Part of a small language model's weights: 306M tokens.
MLP neurons of a small language model. Each row is named by its layer, matrix (up: input weights) and neuron, and shows model dimensions 160-287. Each number is 128 + 24 x the weight over its row's rms, rounded and kept within 0 to 255. Numbers have three digits each.
After each neuron's rows, "fires in" lists the words (lower case) most often at its 100 highest values on Wikipedia text that the model never trained on. A number after a token or word is its count.

L7.up158:101125125184168149134163137143129097164150085134159150144121156150139079118109110110122090148173126145138133113146095192112120158128120110131153120101116164106111079136132126147168120116154137086137126138142093112099113112110151144144123122149112075158153143115160151132175154135136130141113170143149144116133088147121150131151108166114108118142133147128121151129105133100116097065105
fires in: "may" 35, "takeover" 6, "takes" 6, "day" 6, "assessed" 5

L3.up915:128130132093156105158213135120145107133116114140127122122130096115144073128149139147146136140112124130147122081129152141114088122116113129142114121116100180099094091148134150148114140124162111111142116113154109130127144162140110139187076136079152155146102131136149124109150157122168125119119183120136142122203150149116125148137151121126146107093146153112122092111155154123162107157094
fires in: "more" 43, "almost" 6, "additional" 5

L3.up1040:151140065129167136119157091092142142132148104099159140141133144162106156123122150114150103128132161139119091195090153124127086105148153157145158149119164125125150136141123127104097147080149133132153111138137124120148170174128139119132204155131117077171135176107154082130152188106086124070140124123072111150099140174116139109122103133109100127177120099101080129148104117138102157125133
fires in: "who" 18, "career" 14, "donovan" 13, "how" 4, "course" 4

L4.up534:149136129130136143150152210142128132109125145123132136158131114187127159126107139093100118162123169160127130107126160126126109130136125122163117123110112110103154155161103101130151157057191144158119134162137075105137173130134129118148135097133153181113169161135157146137121145127140124113102102126126130136136108108114116133115143108118092180111129132150148113159148148126153129180160
fires in: "same" 23, "long" 16, "eventually" 13, "saw" 7

L4.up96:111135130110147125129139130157119110118131154113146123120125111117114141131149116152134127086130131139136114096112110131131119125131146161118155100095146116063100143135065088150148199159117188163125153120212120145112167136122152153172157147119122119062130127151127091116108142107148104137135116116132148141142158206132149110148109096127128129139115084141145132076127087104112101130165
fires in: "same" 21, "high" 17, "later" 8, "lived" 4, "off" 4

L3.up1461:113115118152172145137142135110136127142143102121160128127126167152139067123132112170136131150114119138111085142144125099135162119130113104162135123138125068162155182103122109146085117131147130086105133105184119131099155094131115134143119141130168085109109137072149116131060100138121144154150128151089113133113062126101150140143073184169140105124153111095129124101134112128069143108155
fires in: "who" 36, "due" 18, "company" 10, "heavy" 7

L7.up561:122154108073143133093138163105162144137108157153145132104126118125143096113125129152143188150120120134136128132155110117136122154145118156098136131140114101106127058152123118131093144133118142126114111130110112141133123122151125137169130141123095115086113154160111119120078147107126133140121153131105187196113096170126147105134171122123156130116199090157128094148139165170115133092091
fires in: "two" 26, "three" 19, "lived" 6, "unknown" 6, "without" 6

L3.up1407:151126126129164115124149111131126114110125118108127126096107116095134137136158127115087119155122178143119138155130195149122130103078146079105140072118132162109129146125101101148088131136162130114147115121121147096147133134123151148154124134078123117112129146160144132108135165116074103104142168127128143183131119152152114131074175117093141090107103115128107138167155105121125093127130
fires in: "more" 47, "similar" 9

L3.up933:167132125115108128131113139144117131158155143142159112150153152144083130129155136121124160178131128134123141130118107147111152127108140142117144158114167140152159158109091139129147139140215152124143128079125120124134178166103103131152179142153114124137086129118103120147112136120072141122110068116109133098164058142154103131123144147125148108183127094142108114074133127125153112139087
fires in: "born" 33, "bacteriologist" 11, "birth" 9, "ft" 4

L4.up721:137133130163146091134158107128122135137122153134157111072149151105074138133132150115107139136133121116085126115117110115177171114139105135106141151128143143123131135105116134179120192131144151127134155125107127146146160147127110111114123144114157123109135093121126149120117116117123077132118147140116168173119074168101128116138146090116150115124145140098111130112185124117185134166130
fires in: "same" 31, "card" 11, "county" 8, "all" 7, "criminal" 4, "professional" 4

L4.up778:149124136141113161115137123201142136135129144135109106130114141124135107127098128105136151135150154101116116176097140129072074127119076130137172161126145136128137127137127088124143147122121160181111110130139112128095160110131165102195128091133112095107135142156133159113076154129129093113143127127124139109133129122127152103110141117107141172146129101143151114126111113120136136139141
fires in: "same" 21, "country" 13, "chart" 6, "eventually" 5, "university" 5

L4.up675:116123134111153152175113149140112159169128127114145130119123102067130105130147130148145114152121158148151073175101116143162121162125112167092183148116123107089161132136104160091190149107178157153162156116114139149123151138123163121135145113126124140097111131165122141087139127124126132139139141118114127086131149177155139120114130128172115085115128133099149112119117109125103123137134
fires in: "high" 20, "based" 10, "same" 7, "lower" 5, "off" 5, "bank" 5

L4.up471:125124126118150120145122133134148170080133145133116082174132102122145154128156139093145078168138096134139140107149123144132120167154134129168123134123075130157131123126093111120159124180082118131159140133125152110118092107128147090149156123141095124154146141102103147091091162130110116113143118138120094099139137145156132082110112139137150089153122123132152132071165144129141132154089
fires in: "such" 34, "like" 15, "impact" 5, "navigation" 4, "greatest" 4

L4.up1136:135129132150121093134143107211163132140127104125153119108133130141115100132101142133117120103132185121100140160166135130124110135095151099133118110124163101148095146112131143151067143103124126083126127109128103102123126171125166111124154142117146050123123153127138090127179134128127117159175108114073145104123118164094145097121132131097154120131126110154131144138124132133144068184099
fires in: "the" 47, "ft" 15, "deaf" 7, "dennison" 4

L4.up845:131138120130116105131139106136113128137128109123129099135123126119191144126100131115116122120112186164143130149112117107153141142150183125093097059141121096140123144125139103140096096146127114088142119082161108151135130167132156130082084169157101117145134112157128177147086119129176142135155156144142100171133109127085082152135177165104143169159158116102128126122150122134149176145118
fires in: "two" 58, "three" 5, "australian" 5, "indian" 4

L3.up784:108138142113097138139127101122154120093111121093151105118138126110155142098109129124142138125108124194156143146151097080119071121158130123129103129138155090122148097114124145126131141095085129140128121134115122149091141119146122104189151149085155108138131166145089094108133115143164154145144132135151149138120109160133137132132169173118122175113133132115153152123132177145106128114152
fires in: "him" 33, "without" 8, "vengeance" 6, "unknown" 6, "himself" 6, "does" 5

L4.up1011:114128113102115102122153107147105094108124158160177131076149114077132176134118155130110134153150149136115129136078120066127117124150087153120141100123096156098102105091109135120135179106153165104193129137122172178123137140120120131107072142148116124146131191116115151115142124109121106083144113155150152115134146113138176112172189122105144122098172125116159147111097089115133095134118
fires in: "high" 13, "left" 12, "same" 10, "anti" 8, "legal" 7, "criminal" 4

L3.up1196:122137136114119071156132076118102115092116162139140125090122146154138119139099144147121124152151116139100125127112154130103139163147129090141174104117152148153167150068117116134140149153153126142120118108169124131160175117120150132166093132155080105115121135143111092100145143133192127168147111145132147111103092134093144084065162108115138117162079102165150111101089115147120066148118
fires in: "such" 37, "his" 27, "most" 18, "these" 6, "this" 6

L10.up781:110156104166125105109154155139129158121127131171129126107142140118148145125119143117120121165124151150214139155160103165121136083113100143151197122115189118112103110103133182144086126129140101143131150144161134161098128156139115107134148110152100094158178175111119128143129128127146131085178117141139112149080116130082115063148132129092142161096117141136118097153134063122097101103101
fires in: "is" 18, "song" 14, "player" 13, "footballer" 5, "was" 5

L3.up1184:139146129121162140101137121145108148133139112133166137122128130169160143130138142153073141116123130138154145146097152120130160137151133100129165148142119128173153118133093124104167129138124142134103139119154160078112141114142114142123134139140114151120117131145086128114163128143128093071177141146133132152156087144127128108110161120092234092128126095155123121140094092150148115112120
fires in: "such" 25, "if" 12, "his" 7, "writing" 6, "fraunhofer" 4, "developed" 4

L3.up681:156128174119165098128096091133127108122141112103152151136097163090159173129125156106088079080122142135117099135106094155129122128121115110138102130142103155099105105147160121110050132170153102154166123122116089131122084118129125101133117122085115166126162144159115104098086122098130161116119129134107096139159164169116155146111152139146079113154138091136132126150088159117164158106117
fires in: "from" 63, "period" 6

L3.up863:130126094115074153081149098128136131125100147130118100164108085128111146121128167126142157156134112113090102181105135099126112106159119142096146127096137162084132162134126117134125147075187136129118129164116177126154198124114091092144136124153151154103133105154116143143204137105144114136094112115099108116145098151124126093135101094077085141156114155147150149146089136126141158174112
fires in: "named" 21, "born" 11, "playing" 5, "relationship" 5, "side" 5, "titled" 4

L3.up644:113127143126143085114164104160133125132136151112105118118152120150131157129126147113125125124120136138170109140142155110107122114148178123140133130115128127158088140121067077120085129137110130141154136102110095165095109123129109115123141129113114120113138117151122129120122138102145095114115107122109108119164069133142126112129104131131162133098132128143110134146149117140135146134137
fires in: "two" 37, "three" 8, "yard" 5, "herself" 5, "individual" 4, "all" 4

L10.up561:140139124134108152111184097123126154100098188149111132094150139173151135122115111112129091178126147128119169136103124128115121149174143157143153122131152131121152161136105112112117120168199132085185160112116132152074140160154129121121142140147119154135157068102096102116078201136134113105098117107097121144102142139130108113158114138125099139102117148114160166082112114133143134091158
fires in: "town" 13, "end" 10, "age" 10, "village" 6, "time" 6, "city" 5

L4.up1325:160140139112090132149173118126131141148125140120129140123173087101148129131123154140088152136135134108130138144115162121132137131116103146120137095115172089161170142143084152151132159147111139125182130109115120134109145137136122110137117119160096181138169095167111127132084162124138108116175110106106145159127090167123114132139144148120144131150128122105160067107124156129123141134100
fires in: "time" 53, "grand" 5, "day" 4

L3.up1272:144168168168189142129128131082127151115111134120142115105104158123156124134111135181099106151148102119103087135126104111141114146095118119142136171134119134154155152107112091149122142187132135128214135087117055118123134101132115167109178135111127141109162108167086137095148118142104131144149134151116066148141133157098142138074136114156089132114129146118132145126117139126083130135128
fires in: "also" 21, "steve" 8, "half" 7, "fraunhofer" 6, "founding" 5, "timberwolves" 5

L10.up1529:132161105108146130141135149129170183099114140148128162149122144108153116124126136121144126144149131108156142153139091122163131119107116123104120105150104142087105109106122134154129161087140155105134093117127114088151122139104064153126134167138103072094131147112140122175127121101175123087127163140118162155133123135131107106122175141113147110144134146131122093117134060129085152120093
fires in: "player" 16, "footballer" 11, "brother" 7, "microbiologist" 7, "manager" 5, "coach" 5

L3.up1366:142141101101118139113138085126116122101074165133114144144090121164140145102155111124167142148123138153121118145124167119114145117105131112138198115132134147127093143097126106152137141119154123133124144096090170130114139131132043152131189151092171135141151135102121201096082143078157167140081135136089142130122098135136139140124190161113122103118121123152106085090114118138107168130127
fires in: "or" 74, "according" 6, "born" 5

L4.up896:144118072160159123089102166133133129114146157101133138096176102103135076116133117144114132171110140138159066166073133119100134119161091130102141129121108132147130129158145138098103159077129088111133126150107151145133139136126134126140148159119140095081144150113100094125118167116150125126141091131118157152108128112118137038095102152131112130144104116126153127128103162126126126096141
fires in: "and" 37, "club" 10, "name" 10, "museum" 4

L7.up952:115127108143155130151129126128149121113095122150153092144163105125136121120120139123153209147094123133126141121110117135140093156152126111111128120111138106135125113093068079152084131104106106116119111100105170129152137138148164124156065173110119118106109138117116083113131160113181095135064119091120174145105144166117144119113177119113147088137153099170137123140113144144116139123105
fires in: "part" 20, "following" 14, "other" 8, "intestine" 5, "wayne" 4, "more" 4

L4.up362:129132080085132171102135069146127141111134111123135152175131148160148158127103134102140167112162152136119099136128138108106159128139114132105117125112168127115089115105116131170149175148141155116136134142121136177122132169127125101140120136169118108137109145137161064107120121122116164144155137132118129148138125176091157119141111148086122105095131134115132158103136060129133146115139
fires in: "later" 20, "eventually" 11, "same" 10, "such" 10, "moscow" 6

L3.up912:157140083153129112168133153176140078147114134106140122151100085101084137135131153163129127149112123152124110099127137095126116112157119130124125109120127122168097088098106122134149148130118124121181134145095161107156146116141100104179116129135140155117129140132105117091157134127183109142155125161140163153108120169134114121140112160169183133085186140080145138117132158123140130143118
fires in: "more" 19, "located" 17, "apps" 6, "major" 5, "further" 4

L3.up280:127135149121105146122135156136160176119117132144154132082114142118119116119109121123127108136125120149075075122129159128146135113110126164140133112144136112141163180121100123153159152151103133139139116106088121140149182142118095140165144116106100063129111135116096148121132154121153128104094098122154130169100131133139177129150133147110124143127119111084147094113141104123128129144110
fires in: "who" 54, "his" 29, "that" 13

L4.up462:123136104128117132111149137162144125096122190121148142067114135173101139127139113109124169154122136127132128129123120098145131105152157133101089156158148109093142146137122110126110184141141192125132186138118092094116098157129144161153131140130108128159142102088121127105119114124146138182112132177137133133110141146123078100167121107080143103139162159106168093165143135133153167132112
fires in: "family" 14, "party" 11, "county" 10, "professional" 7, "scientific" 7, "several" 6

L10.up1043:152122124086127170135141136118128142127102159127101143080152143107106089137094116120149150142105145149142109091104124081138157130128071111142137085100135159114173113173142128092154150112106149121118128095112129154130175161125102143134177101092115110142159134088115150106120133135112114127135185094131160168110162135115137156104154109114149140128085145176094161099122107108095141165063
fires in: "s" 26, "from" 16, "to" 15, "his" 8, "her" 5, "tianmu" 5

L3.up714:131145177122144110126116093112128128142146140137138126166154152120114093125126140093119133128116169167122086158111126139121098101149129135166173172121096109116103148145095133111188138137166138123151151119133075089139167133136146119173170130092097165151164126153099135093136149109125148105118112127127114157167134152149146139079129134171096106147128144101091136153101102129150171151113
fires in: "from" 71, "these" 6

L10.up553:100155076143128089117131116129123134122126104125163077155199145162130103110131123111118122134105138120105124133139124111143121137155141114159125110116168134144105130107085126147103125124139169128132124126098129096088142149129141107117129146127102096165077119087096149109120114097112154117123133096122130149181129121156144105142117112128153124112119127096159150114155141147087161108163
fires in: "of" 58, "from" 9, "also" 4, "8" 4

L7.up708:142125162134125124115086116168114132129165103107124132079142128127102069133131128103147146111146120108124120132128120137117146147171129130134121127153157122095118146128144107135148139153144139142126130110135060087151139113137097142162159141148124114183145117135174105143156144148150093123127113135091129138103130146129124071163144090133135124110123114110114107139105124143131125174176
fires in: "before" 23, "local" 16, "produced" 9, "route" 6